{"num_attention_heads": 5, "norm": "rmsnorm", "norm_place": "pre", "positions": "rope", "decay_fraction": 1.0}
MLP neurons of a small language model. Each row is named by its layer, matrix (gate and up: input weights) and neuron, and shows model dimensions 400-495. Each number is 500 + 25 x the weight over its row's rms, rounded and kept within 0 to 999. Numbers have three digits each. A neuron's up and down rows have the sign that makes its largest values positive.
After each neuron's rows, "fires in" lists the words (lower case) most often at its 100 highest values on Wikipedia text that the model never trained on.

L5.gate1006:480511450513501495455477491495506397503452505478524467523496543493495509493491506514494461460501552484480496480498535454524524542432508493556504499503534543493501441482472515480517545456462537479460539500493482489500497530455484499503502481483524464544506529466512530511515472484516487559
L5.up1006:492470502512506435477472499512461472480541443538501530468508460519497511490480486533495491501527518516469494486526511503530532545471522497520460465528524484483480519471479481531480477472478559474498490493492490484499523507461459471512520517488526514543494510532496451495523484497467470517
fires in: "to", "in", "of", "for", "helped"

L6.gate1351:504486519431490510525539487517492482477476479433549447483449471517459496534507480477506492572507498482519559492502496515487540510550430512527477449470502514494510511499486502486492479525528479517528473459526507505476518491531525524496536495547491499473511537501489517496521476508469511518
L6.up1351:516483471482473518483479499494489496526483542476530479446544464536490478528462479509531500480482496508518503554503500501483557467507492550483541465511500475478532516488493520521476461454456498442493511483464487478475498488489483499515481483492489486506519535518487540510501484470462475518
fires in: "the", "in", "of", "at", "on", "to"

L6.gate1701:508512490518496537517530499502490523498529559486507516528440492514493494515501536472479505481558547526450534505491456526469510517494538510495488543533525488500483481513479513552535497560478482515501474504480526499517487488474500490517506516520523536534512533491446486535574552518536517501
L6.up1701:495505504523525489504524454507509487474487541528505495541514539490546572541482487482551476556473448501493508479497512492517511521452489529514509522478492485556491488475513489461437488480484509493469515510523480545496521512503527509486465504504505479486446511530494539493499487461544503501
fires in: "of", "the", "over", "where", "when"

L6.gate1645:473505524504480499508503520506506488496494513497499511503533504497478503513502486509483523495539478503515555509516498502496537513519488572523465499507525496502508529509489487517482523513483489479493466507491518488481511481507538561498479559507510494536493484517498476496469527524495527517
L6.up1645:500466521525469479489458500507520521511515479516472544473482481468478464497538476450517474517424501525498523455535509513480528510468463532515500506441476448462475545508486518529476519508493476480516520515512523508501466518498517479525495495473521527545519537459519504499454526523482582460
fires in: "as", "them", "of", "for", "the", "s"

L6.gate440:504509498519484517461492506493503529524526492528517470479530545480488500530501489477525496501469494528491472453532536458469536527474488560542507554493558504555509517469479543505477513478545482533500523538516521503498553479497483545500469503470516462484535497519455531483550458495524430478
L6.up440:500461452483529491498505548477491460514475526531476516511513515477499491532519506449466491510544526491480517477467478521499494468486489531499502489498472536480519496511523482493481526532463450485518488475448491487486451498449478474521546509491461463558522523490489449491488507560489488536
fires in: "3", "30", "31"

L5.gate1001:492470501492509445492475510516476515474516520487469528546532525510500464484500519511494523490519519506492527518459495489496521535491500523506456508518491499477474510534557493515497545479504514477535482464471505467494491534466472528537424494494487485492528539490496525531497513519497434451
L5.up1001:482521476522506512532557523528519506511482458549453514485531541518538523474531484532534519514474509488476497485462530487475538486490482491482484508507461553487546540550505517492485485519477495479516510535485498489509495488498474479531485506528473516491476478532463483503501460465494560525
fires in: "on", "from"

L5.gate70:501488461504528520461515509498538487491502500506529530481463475484514505485508500481474447494518485477530527496496514498479511509518464503524525468508517511510514511487482523501520496451494489489501537531517533575523481504460456523466484515514502522488489535526518485532486493490474508514
L5.up70:498473488487567472485549517503505478496538457471521503443500480519488500503475495494465454490479497538508481457512481501517464502545463507490505466531530521498495522495510511515515473489475479511547506490498482498488553495484476483483453486525570492489485474501508502488532495516485484471
fires in: "to", "for", "of", "had", "have", "that"

L4.gate756:462446487504524514514498461470482511551493520443501489530450495489514507493460526509486506512530489510503518523497521497493490487507525436503446481543516486508500467443532496491401504504465459490483509508522501549517540509514517504523510495511479508477509539545492484539505443513517504507
L4.up756:474495466512519500480546513490488491535477544517515483535482463530484495494473522530443480492506474500482479469492470500504505490484513472487492495505507525487465496474511482452503490494482532490492502529466499509503479505497529520537532515524542464498488515490519534486504524512514500463
fires in: "for", "of", "in", "between", "to", "over"

L6.gate807:520521484516507536498482517501505501529466521507489487468516509481513530497490522483539509530503491506472553547501510475518556498507511536512509502485493487522491525441526448515486490497517509455506435503495497507518511508504521493493475520509533479516481494508509454503497515534461439500
L6.up807:483472515521512550456558503500500526522535519486485487506493493480502496493535517497472527497476511460522467500528496464502520451476500515485522476484484521504512542490494489472486511474520505524541476497489517470496495493516534484507488492484522511486500477489521474501480553489456464489
fires in: "the", "cell", "s", "its"

L6.gate948:473486498528491518504516506477522468491489447436486522529497505467456508519475514515518439499533496474569517487522505487503493528481441477511482477466498522512456521519478512501462503518482468484467492477489478470511468490507521526474571509509496508484473507507491531553485483496481505493
L6.up948:519486490495509481440497520497546468552486444481506507484440499527547498528514476524484523526504535493454528500536513464516531497517462494511504509486492513454521482476471459470489502491512550509494467486447512494506483555475480507522509498507499431501507549473486486530500509453522499462
fires in: "of", "to", "in", "for"

L5.gate306:503507460531488514502466518526474496524482520498481531504523530508494568469463486474531460523504484511495456479503480448495486495453498503478486511515497518525519520477510479522520531493485490529507477479503507458523486514542524556468540488510483517488536506505493480502526537525519504518
L5.up306:505498465558504493434550481495467474509522497501461516557529471518540510450481517487462532585465552516476456479533488504516501525500465560495499493523479537491468477470472499474546484519478516468535477458505500555509509491483519510492517458510484499479483536517492538509470474488501551484
fires in: "to", "that", "left", "from", "of"

L6.gate1066:490500538518503459540470512512489482530503488527484500494455513532505507545524463509476479526532498516510502496487494447500461472519462495492447515540552476467504538546467484541477518495516499512501468523489516510517496519488496524530520466498497474493500515521496461492461463527480500473
L6.up1066:489476526467499489476487547504527513496526493490467498457486508505457505507458459515479457460570490519472511528517535486518469512501476450496468520500519465480466507523509436513504490440504452486527484544541516501481547509486535523545494495512506496498499554508503488510496483479472512494
fires in: "the", "court", "by", "to", "a", "of"

L5.gate1514:517465513495486497497466503482480468489499544466504488500539524531446519550513490524433460465513470517516428529466491478568548514466525466475456499503497534552477502490492472495468511508486509477497483503474513493502508534490490484548514470485480521491468489476530512455499504505475459478
L5.up1514:556499500441474486468457479534507447480505501474449497483474490558543484526510503512522487500455504520525508530501461497551483478519470490453477507494477548473476565517519502493509501491485535502528488450528520520510491531502508490476521511457492517500504523525522547463480504467509458472
fires in: "at", "in", "the", "on"

L6.gate1382:489508544479482471510495519491523491538537489497426508466529551497515504500476485490518500549451479533480539524510476515453530484491473461511477518523487536557471542493556522518511486497496526461495492455505453497527551474506506534519470535454506475497577504480488477512518513468489478518
L6.up1382:472496551505533519468482465492535482517565459485469501491516519512514502518495543490497477492498478518494504499519465502522556560484529499510516522511501452495481558483506493521516489521507477503499533503500485520477515438514509526511524523511507507500488496497496499479526537459519532511
fires in: "a", "other", "many", "of", "several", "the"

L5.gate1492:505478519448457496496450502523520459508518489554473482546495492474529476481512494461488565532483466507534498463492475497520531493526498542518499482528507517489476468464523494483528509499504519544542527526516455560526476518474548503463538531520499499466505478501491494475498507532472516502
L5.up1492:513493505495527530519483499546497509524541509513473471495506471468500501496506495488526467557474501497455518495500501488491505472471472522487505499478508494518484515536523528500527502554517519475519508495514447520500478485472518536535526489502514515516478484477518502449530504459511550507
fires in: "of", "both", "two", "these", "most"

L5.gate835:556505494519515481490537470543523526493501481518509470497505517498525518476504484525497513493505513494510516518496484503479466510482483553491490456541494499528488464501514519443525546512481471466461477503486489508501519547519550493484538496513434504484454533485515514503520525529486489509
L5.up835:529504533500474550477494489500478550527532522484514493462505535510530537470489509502497477484524463468485464467497500516516464525444513492522451489489474488503475501492518465462490470521521509496480569463482535515477525551501509483525522510503446520470454530504545492517445527493491506510
fires in: "the", "in", "that", "late", "date", "this"

L6.gate1427:472477518508529513534516526494441499512529531484440493502476476493503470480497498509496482521487502472517549502494481492490516504469516504485517490448504445562514519477491529509494483524509548495469454508510483440513472476487511553509514503495504529498477520487513494492486483472500515503
L6.up1427:493497449489514510478477533475509462483482490493504539489528493507479505533488512487571507510542487510478524507566558483518533552529530498511474476500524498513485476477487522494453516515491527450513496497510462489448486498487541521476475465508516544525454539495485516496478493469460513468
fires in: "to", "in", "for", "of"

L4.gate1639:499532529480509491522485468473453477496554510497453510524469517553519550457473499479538529505503492495524535476513488489487477510514485470509501489531510499475527489478505520450496535488500499472485470482507452504523498497478483465474501496494540478495520519446512549500544470537501544545
L4.up1639:538494479519494465520468526452515518500489516487510479489438517516571518526478503502503492435497507479530521468510468463516516512512501527489490472496505481506508511492526491516503534507450556522501507464494545507507505487477524515474471524485491501505505496521506493489551534542487478523
fires in: "first", "third", "only", "fourth", "time", "final"

L5.gate1252:468483460486487533518518479461519547532474534513466467504475531514539510502529498485519509497481501490496472478462515529520500473507492489501513481486555467449489518532478495522510531452514491499522498495526511489498530490455498526539479468505459530493475511512513529475490509513473433496
L5.up1252:500503512541522492528507535515492519519498514528515462485501495484464521504525484541512526548491473465453531515519527492505488533501528505530514490497457506481521538527498495496477483534464493527499507489516498497527515515534518553512505517517511511434499542480503465511440484532472491440
fires in: "as", "be", "not"

L4.gate969:438472494496500515470531503460539515555513528502465466478485504524461500476546529504469521479512463489544508492496502514572501474518505506512472490542514502503505494488515486555519474542475496453503466528489484471476491546493483491540518489554494479506500460571505509494484508517497531499
L4.up969:493493489511494512505470520495500495524488457526520527500510496518498521478484480468477515547514470535502432478507482468534486487495522521485469506501548482489509480497484541511537479469461488528499474475511442533538487441474516472534507520510511501483485503532464528525513507531485468485
fires in: "there", "on", "of", "later", "well"

L5.gate733:485492495486532502514494567498499548513472477506451471504508513545502470493506496490505500538502480496520503501507497464524491550485489504485527478486562495493513502502481472531492507500496507496483510497522501472489547501537502528536473474518501551494471477526503475525521518485508491492
L5.up733:490486513461508465493509505456485503522487490502484498528499462518500518477526512518506493524515486474501463488559476486529492492463509532490534482498542540523510479495486505531529499513501481483497502490494511490494508469546514501505509480484498526502530535515458474471503509574502510496
fires in: "made", "as", "make", "on", "in", "reached"

L5.gate233:470538487498520514467470498534508535483512502510493469513516468517486522498516454504488519476477561499480526514518482494480468496497533498510507515504548520541465519529453460526480464466508447516483478514539498465492532557494480509497512497512481470510498571495491504485507490494499513519
L5.up233:542472524484507528467499491494511538525470454524469480515513497511459506539452448521498468519517511528549509433476499510503469495510492482488499474496478482499475525501456463480483501495498514508489482520517472515517545493522501521517515488549487484510483547501511479520511530510474468469
fires in: "of"

L5.gate1242:502486446492505532464517502541506475467479482515464479513514419520499531501527511499451475496522509501534441465524506512503500482538554464547505528516500556508519496480493543522544493503536470523503455487487511531431506488515467455523498515503530480469471500485482499523521492498486536479
L5.up1242:489450490468508520493502511527542471490485490457453524516524464475499488501527534474463439502504526538515501469515475522501502454482505457515521510483492502476509444479522523514524482487518460499455492521512502502481467476515509497517479510480532511490509454474501522467464470486506476504
fires in: "the", "of", "and", "on", "to"

L6.gate1056:499459457487505492488495497502473452503530513505481507507481509499519535518511487527517519502494504520461469494470496475499531489529511524573466478521487521499469485492544497492548457480479529484464507496480526480472496516506505512509434499522508502471532482502494463482488527534462485501
L6.up1056:498505422514492473531522465468511510510490511541528476523531519495486495490465505545489540504494524487500488465502474512499501515504484486535466472477512507538481490496515504456468480488526472474473499494489475443514468482496489494483472497468494500496448475523444483546489497571441466463
fires in: "the", "that", "this", "same", "in", "his"

L5.gate1346:516488479496497505504545524523495518525498523522448452489499500525516537487443508450500509508508466475487486540466484556509520494483497513521508462524493517490536525481482521529487498494534493508458496524492455517501521481488489460477472463507502460530517508509485506492490535526521546513
L5.up1346:485482508483528510452490473460493522505495493490492468462506501470520484494485511473457519484491522508526476529520505513497473516480472510507568525500499508489525506490460510537514525493487485513475472465505535473510509521523513554522504490509511478515522512495525525524518544479470507497
fires in: "first", "from", "after"

L6.gate1371:462482483482544488508509491476518522509527534545474551534485506549526498475488516500493495486509505507518509499493505504519485525486451495474487527520480503497464490498506501522489493558531507511442489468518437498494515520471480507499479523484449511524518503506482481553543492513495494539
L6.up1371:471489489489512492472485495475521497522461473500497475516507510486512479509483524428485511487503494536441475508532482502512503505500549457502453519507508500497472466471497460519526529489493530488490450535490508484491512518522490535552469493528519461471489529513496490518505494499508508526
fires in: "of", "in"

L4.gate1190:505505485521469499506492528501503499480453479500483491479508502511522499475495483481488510480490487526489481532499480507556508492477504509467539479439516532488444493496553487484469506490521454509495516488507520488491518475515487498522479500519495460428509546498500477463455439528511529481
L4.up1190:569498497492496519486498490513488511472485497493479524470497504502499448535499462489456494498548486483493535512495482509532516525441505489484489483502465531475469547485531493484504527488505515492499513472546553510515522480483555534556504513535506520513493498520492531513504483531542510491
fires in: "with", "to", "in"

L5.gate1511:503508486496516502525497464542491488482500496454475506522477500492508518441523512495511519513546487495520494483459432499521490492508513452500480462483532479491502548506440511538491444450504542496504476502533518524503458466539516500513504485547507504512543452478495467515506526505512513488
L5.up1511:505518531513472521503481499515496482499457481478498491492456500451497492498467479541518509529576515519467465524543519523527503511490538497481488498524499452517554481487511484486512506485536459519506465465536473488466475516545499517551479499490498531485466488516464507519508517480510508514
fires in: "of", "the", "along", "across", "to", "above"

L6.gate814:526497507503521487500488488477549458499552533515464500473494511492467509517493525509537520518495469522471510474500469512486479512505454526492495496515506505538508527479502515523461510511521491533480480515486484505497505476491514493506482497503458485465464480494481453488507563494451478517
L6.up814:523502492475459505495497501454503449474523531499470501430500486526495486485470530521510499543505472458483582540506494525529473454476499492504492540498454503511489507497475543521523468499512510543533501501495472506497502479502477495514545455476523500557487492464486478484515492453497459528
fires in: "a", "of"

L5.gate318:507483552469465485464533530472490522453526513504517516488486498480497509496494496468504512470510490528520498446464436520512495520503477495521443467489524497503566499496524530459480497533462491513501507500469499490488483535519521490483536510501506504510549473540519548510557480496484484509
L5.up318:499542517482564479510540500505475496517509482445547512495502500487508497474513489468562476511522464494467493536540527522516520458519487486462487513515510465494468509492524488484469523528522532503501459478514474522468516531493528499514519468501532466559488535501520478509494484445516510516
fires in: "which", "that", "who"

L6.gate1071:477493493484528476504491536502540542515517521455497490491500524472511494496478480531491467536494533507477446478503514491532502479512488499464541541472500473480489468500506475492528522521484478488522506517513480480480508526532484487496476488480514527509482492511494519468559570502505537495
L6.up1071:490527508518517473483556521548518514502507510475488471468472478488491541475471479559464528496486498480474480471508518458458520504461537492494541460552459520495497495530490510464504495508472532522555516474500471466516512534465529473546487500515541509520524474532510501486473505499521512485
fires in: "who", "that", "as"

L6.gate1558:510515505520460523504517500502518489512486509478515531521519522498517442533458519542486549546519535460486491521498512505493530504552533503513523496513482539539513536497516494521484524490481478488488513508581499503531501492494500531507483529524541484518454508518452516494563512470511492497
L6.up1558:485527558515500485495506471524521476466500547505539498497486526512499479523522504501495484449541505501476459525519488513502505497502492465550488523516515467475520476536534472450475487481510513519521499504537463564552512513516518545490498494505524489510526517473498505537521453513466493511
fires in: "the", "s", "a", "his"

L4.gate1725:525520541483483500460494477478488461501470507511469476487537503528545491538501458519521499503521487507553517494484511500453477528521524498539512493473495459468498505483456492506552446449519498458471504440483510510505521487486480535541507472519472528454503533457528520519516476535503511532
L4.up1725:502529470482480502473500511471503514460557515531524474491495536526488486516505459508547542520538491523508517458532464460495522492517537459561482518466509507461510525472480479483477466512514484493488526529493496494513478489558529523523500519535514516503562540512483476513493491482505493540
fires in: "in", "of", "at", "1", "on"

L4.gate1613:471529502536504462461492514454550532498495460512487531478518535538527506487473495487517535522526460524511523471513524538496574492494529532482508488489492479507493510465487486503510480517522488536538511536507517570560508514499526487475520488511483501496500502466513521492510478481490457473
L4.up1613:527513551523470460506479549503549503474481507509474505492505468474496468503508494462506524520530483455497530482456500533462473452516482545507463503511500535470507472502502519476543491495534474478499487496516542471554505472506482501499458504527476489470548489523558516488472516515509458491
fires in: "two", "four", "three", "five"

L5.gate81:542482505529504516499553512520458514515494518521544492476459520509518498537480473490516473479477471522503527493511476488473480536455463497520505463514511510502511509511510526469439509532517469496482526509521545514502490492491513458504511499499497487499498473484453505495485441489512480486
L5.up81:493465457481526505510501525465527536529521541481518529505539481500508488449492502478510546478477481541492520509472511485492495477502492551504493507501519533522502448529543513505513546538506491505478482505488456446509536511466508516504501507481472504513482478503521483526511515493517470542
fires in: "which", "that", "it", "was", "became"

L5.gate1632:508460496494507491499543498467515529528550510509518452467494523458515498529502489517546515516541476455528525493511548503542476469443512503489554470479525467469490464497493489550515454487568518500489521500483522492479493520511562523481493520536478495513520525527494519501512506479473517492
L5.up1632:473511537516477534486499516457482501510505492510469475524510540533543512481466476474453538481499501493472547515546525519503512531476522525476531498461484494517529469458493492533537521523512497480505545484518538482508497470530468496455504467520481528522566459544487484499522466512483491489
fires in: "of", "from"

L6.gate390:480504478495506501485492469491513515516506465470483527502516536479499508495477512452547486477488459499482452481525470513484497472489496521496480491498512512495469465476499494463452477471484492495491523489543498500495505496483530479518491499495510488485515552469495496465490507509516513529
L6.up390:498536481509482508460492487527520522472517522506540504493513521460521503533563470498485511521497491479550495489463495521503480491512503468483543464534460495488485499500455494504506508547536520491458477503490497451498543516475491533508543540481537538531495507496516532499512533518537496540
fires in: "one", "to", "two", "first", "examples", "part"

L6.gate354:511511511526480540494523505492543511484521477548515501503516526474528502505502473507499512513499506493490505479470527509503480500484519495559472534541536502497473535496538492542518493504495513492492479516473471536502513480523480527540468523522509473522498519462438457514534532515498524502
L6.up354:483516500503513539509481515450484537482520468492482508512551517527489474530503466486494543523514499522475510485510505451495501525465506462506508528544486485526534501501478487497535503540505496520490528487481492525492540507506515529492475489499522487538551504538517509458468483469526480509
fires in: "of", "other", "many", "some", "only"

L6.gate1308:536485480486475475504494500513461502548507537530498502461540510475472476493488492576503448473456514455490514523509507515523499483471519500490513512510493532529524524488534498565542515472530479491489515518496524498493507509490451496512464555548509466536477489504498487511464496530528501516
L6.up1308:508466479439521502502504485472512509513516514517454473496512516498512479479502502487481506515484514471500507492501509531517487462471499494469513499518437495513493480477498526491523503471483479485516503509478457516519480526515495500522532476509510494515533488536507521490471452480500534514
fires in: "from", "due", "compared"

L6.gate327:495526515497524518494503466511515456494531494479502499532516542472544490517471493463468473480493569500510505453526492488500501506479545517491493476543503459516476520541457521462539515508500497462519509452516526488505482526535517479483528534513485502530488477512514503501518517515458478523
L6.up327:480482522562479509496498490495511494551530513521550480484542500451559513517476492475497465462517497478452522486481478519526482504497491508495464472544532480526483499484540496516478496500472484478536487460510440484545500518493494483482518488516456465507499492493496456495529474485489469497
fires in: "the", "this", "each", "years", "his", "these"

L5.gate1445:472511554498538480502523471505495500498513477480513459504485486495440456501499510498458468517533532539516468493499497496507536502472538508546507501491496501455501544516453520486517498468536487502488483501538509502452539507505514490493485530479537507536499547527463526553503512482506501491
L5.up1445:491492453522513519472557491467512469499500455498457470516528502488451480502467535513462478497503501509510478536495502513516496471484531554504504514491515515528507510473495490511486516460516471531517516519528517507477485480458503500480500520501570508559478532523478486479487525524515471527
fires in: "after", "from", "by", "for", "to", "since"

L5.gate104:469516515499488514487480521520542504475532508478514487484499512474473503486486561475511508485554478502488493505535532510468518464495493463536460540476494511492526453530481538484502522494484511521530552513489476482485510515487470547493478503487535496495515509527515514502505508468470502478
L5.up104:500534540514513411539512475514498494474491540537481501525535458480498485529516498460514504510487461464482481473470474486506484526532531510501481509484482541515476474470473497527494516498484466547496507498475490514511510521508510503496490491492488452513526512502560467506505525505488504506
fires in: "31", "51", "32", "310", "41", "22"

L6.gate209:457495487504504455514484497495509512491519535493473512520489460538508490439518520520513494497515539562515514454457495504472453482493519568504496490494504454533501443463480499471500521527511515482526426511461496536495498484526526557509524479494499487520517515536486509507517496448506518511
L6.up209:491509553510529546549500509531471535486470470510505473526519494463478449477509475477505480519494503496510501496530473489483522521485526459525514530512480461516507483489458497520466480505513474506480519536543482497484469486512519494527486499527481505500477532485487491503502538504504478481
fires in: "as", "of", "like", "to", "into"

L5.gate726:499468473476525521525471478528559482485554501466459514506465491504485540495482455515484514469517478493532488558528532479548493478489497503481509506503505447531507512485461508508503515503553538507515538510478494514513526495520510516509523501494504516457446523538460471502445486505487516523
L5.up726:507508512467487535504498482522503519477549493471510447484451527514409491505457487504501516485494486495538512514505497530489484495478498491464527464543502518511494512536512511508556456500518470505486498501527535544554500495520553495520510490510507491514508505483508534517533508461514490498
fires in: "of", "in"

L5.gate833:468508497490526501530473500510494522515515473545497484494463508501483445489489491475527438521534481518504517501520509498493491479498481522506496480504510509509492501501496437484481509529523491513522521492511466533509557471555472504478527507537486491493533518481533522505489482509508476485
L5.up833:551505518472546525533494507519527511498548506533465476519506530536514500527456499550503475498493520457551493473509521504502503509480485492532546523490520476497474514475519500522507517492510490492529546466510539537480536462503507535493506509530485465515530514524499495482517476512513466507
fires in: "from", "of"

L6.gate1366:532512517480501492509483514528540511484505465514453509500445528475506527515506515523522495473548443533534478493489526488508490497471505499488451499468505487468527529488512481482521474511493489487495498475499525526520467513534519498516527521477523476485541525526483500475505536495484509493
L6.up1366:475516491522510482500520494521520514500524523479502534481553519513478488513466492455489497529505484441545520479484534486514515510467497480517488465489493518517451516475521508495501487536535486498496542502580542506531478448471520521478475576525488466478474519510503467481501499505523483457
fires in: "of", "in", "to"

L4.gate1450:517535496464497518495517511536495456492515497532507499440513498524512467504512521456463513504504497484485495514515518515516505507504502484507425519486515441499426484481528497509487532519475454508533473523532484454517474542457491527523468472522533514532505505541518492455528534473496501481
L4.up1450:528543532530528492507477518507495463515548483517470492459498467478463477482499478484524541502483474488479470488509494485539490469519496506473532522527526543495447491471546452486497470507521464511479499483509500455484499505513525524496502495527485494467491520544506498472522470521534498519
fires in: "during", "on", "after", "upon", "of", "until"

L4.gate1548:449544579473512514488544461455556509481546496481504459481485466526497546511483474510551487480484509503511504517517524485503492454522470522523530535476456539549512528505486534542451480503524501473513490489480536556531491484479525526511493497533535487492451552470419481528487461484476480512
L4.up1548:517443493496497518483496534502517500504500512504510538511509453509479497526458499468512427446513520544495492468517494498543470493484519490456478488468513484532482528464492488539531492456506472522472507480460468487485506518551469457533479524511493527484538493488487499482502540464478515476
fires in: "in", "from", "at", "for"

L6.gate311:542516528459516493498489534535497530500501518515523471492505546485482511487497542512516454494553504526486467493509539520489521519513549494537490494525493462513505526478487488486563538519473456526459488535483502482493525548501481503510479452462489496498472516492488510474516478479496495510
L6.up311:496517531531548474500522495465526498488493528527481471492521507512520508497459541470523506482514525467469478497526525521535488462476465528518504488528479464523530499475460470459518532495523520475487499492496514497442466433461494497494490478543480555505506482432513496531502463525524509467
fires in: "to", "for", "in", "of", "on"

L5.gate486:502491493547501514471528535487522463495497526520486563498513428520508477489472525458517510498504494489492518483487497493467504482473467524492495483507482547510443497495488482482453539484485506463514468512477493493478526508466520535530528431478467475465520508508516490511457505541502503526
L5.up486:543460488513474518505490595497519476473503481474482538527498464503497546521556545483481512506514497467518546457528480502547507485548539482486492502518472547466487482474467507499507522522507527504503475535531502476492487537490485505533430486493510461518516487490518476487442473481528534522
fires in: "to", "the", "of", "in", "s"

L6.gate106:481480547466479509507507528467553456498505512505494473460467464489523538450540518461478501544551512510483505511482496502485520502448503509444510493515471487483492554500467450471492465535505495526492455442503517533469549471449539547525524511516497510541505488523516529462502455523470483557
L6.up106:491504433506510535537475478536489529484495489474553515500478476506486479516504470509520464477526506477539488490537493504467483505480496540514512498490514494542496525426482504535487536489527501489487468534517531472495466543476463510477466519452532512524543533463511485512513456498480474454
fires in: "to", "for", "in", "on", "around"

L6.gate1107:500521484511533493535495515542565509536502529490485494487462487466524526511508488509477432518544468517502491492473499491508479521431477500541474500541528486498463546461486495484526484462452473522512475498478528505462549502493539491482498483511464503514508516504466453542504498519465500532
L6.up1107:468542482523532541534509509484482518516500559497502501533539493470514511515489512534466527518500524482506534487495465521516507495448487509505514510489490487518540480483505498482519545515479516522474501505502490490474463531509479495483485490487481484505469505552492497496512539513501465463
fires in: "of", "the", "to", "in", "at", "from"

L5.gate1386:564494502473439498478504502533488523484485507469437481529492493509502450459492485500475497514500498541482508527517439506518470511534451495563507511540477492456495547483498482501486522488484497456519476526500521469520511507496521510501520452489501492509516510484474522528500560530510478458
L5.up1386:529496586512507493502533490462527501526481503493462519491485492527486534454452539531544491467510475480474457481495498524507500459484522491472517537515496498518488501537482490462509480519496514485492487506506478501501509501467492531557490475499517511528467539520525518518495527531505480494
fires in: "that", "all"

L5.gate387:528492506504487491485525510540526500501503452494491433461498510495538495450500438486478466542490496535489525491504519503555465528502476474516507526472521550492535485466483490485491466484527494553454497507505526500504490449520510457531545490487511493498512518531522507512533452536528501507
L5.up387:481485498475521534484545519500468486473521466523429499495530502503517503553505465496506487536473459530483493475472454491538494505518505469523509472518480480515478497512501510496482485497476500468507472516523531449466492500513520510469536441524490489486554487468521447485476459519531458531
fires in: "at", "with", "to", "of"

L5.gate1651:527491563535523468513499467506535512541510524535480490523560530514470545494525494473514522508503481495527495524496490513475501525503493521542451555483472506459478506517540485528521478521532477483511519509503507516476504484491499505508471481474537521531512473505473501509539517488539522476
L5.up1651:531466510508535468514517480518519510511529466520453471552494472468497482519537527484516544502482495533551509522524502543510476513484508528522473489568502509522513519499532491528519534487533536497513523493490461508505500539513517482492507502506525489499485504525530476518508464501496477464
fires in: "a", "some", "former", "many", "two", "four"

L6.gate1054:523465503520528528417550486539488466474540502527542523473492455503522520495478538485504511491493483529515516542467443512510496515528473527493506517455500491491469530520475454469474509520492502506478522481489498517497479510527513483494470493530493462460433524459503480524504503497480516477
L6.up1054:529507552482472507486570472552512465498483483496542510503497480476495535496516482468515543486528521455489528525510525493535510497482531481468534522521472541500534546468476483537512517484534552519502506509460498491459472481488491538524499464540453456525456486476523513484535463508476494508
fires in: "the", "to", "and", "despite", "his"

L4.gate286:486537480489527490534503510473487490491501494510487524514498462462556480475534468436477490496490490507538465495478513475486497495476487487511542495498512481517519452470483475475508523503495516429497475443490485494463513489487485502515466527487548523474469521508540524487522528538491461509
L4.up286:531526489446533484509524524506532450511498522544497500489480501505524485506463465466548532467520488532509474524492514454487531484491502520515505481494495513513475532505511504498520492559463479465499469470480515506521470501529472489532504513470500518475513480495523502523537513529499507515
fires in: "first", "second", "third", "fourth", "youngest", "only"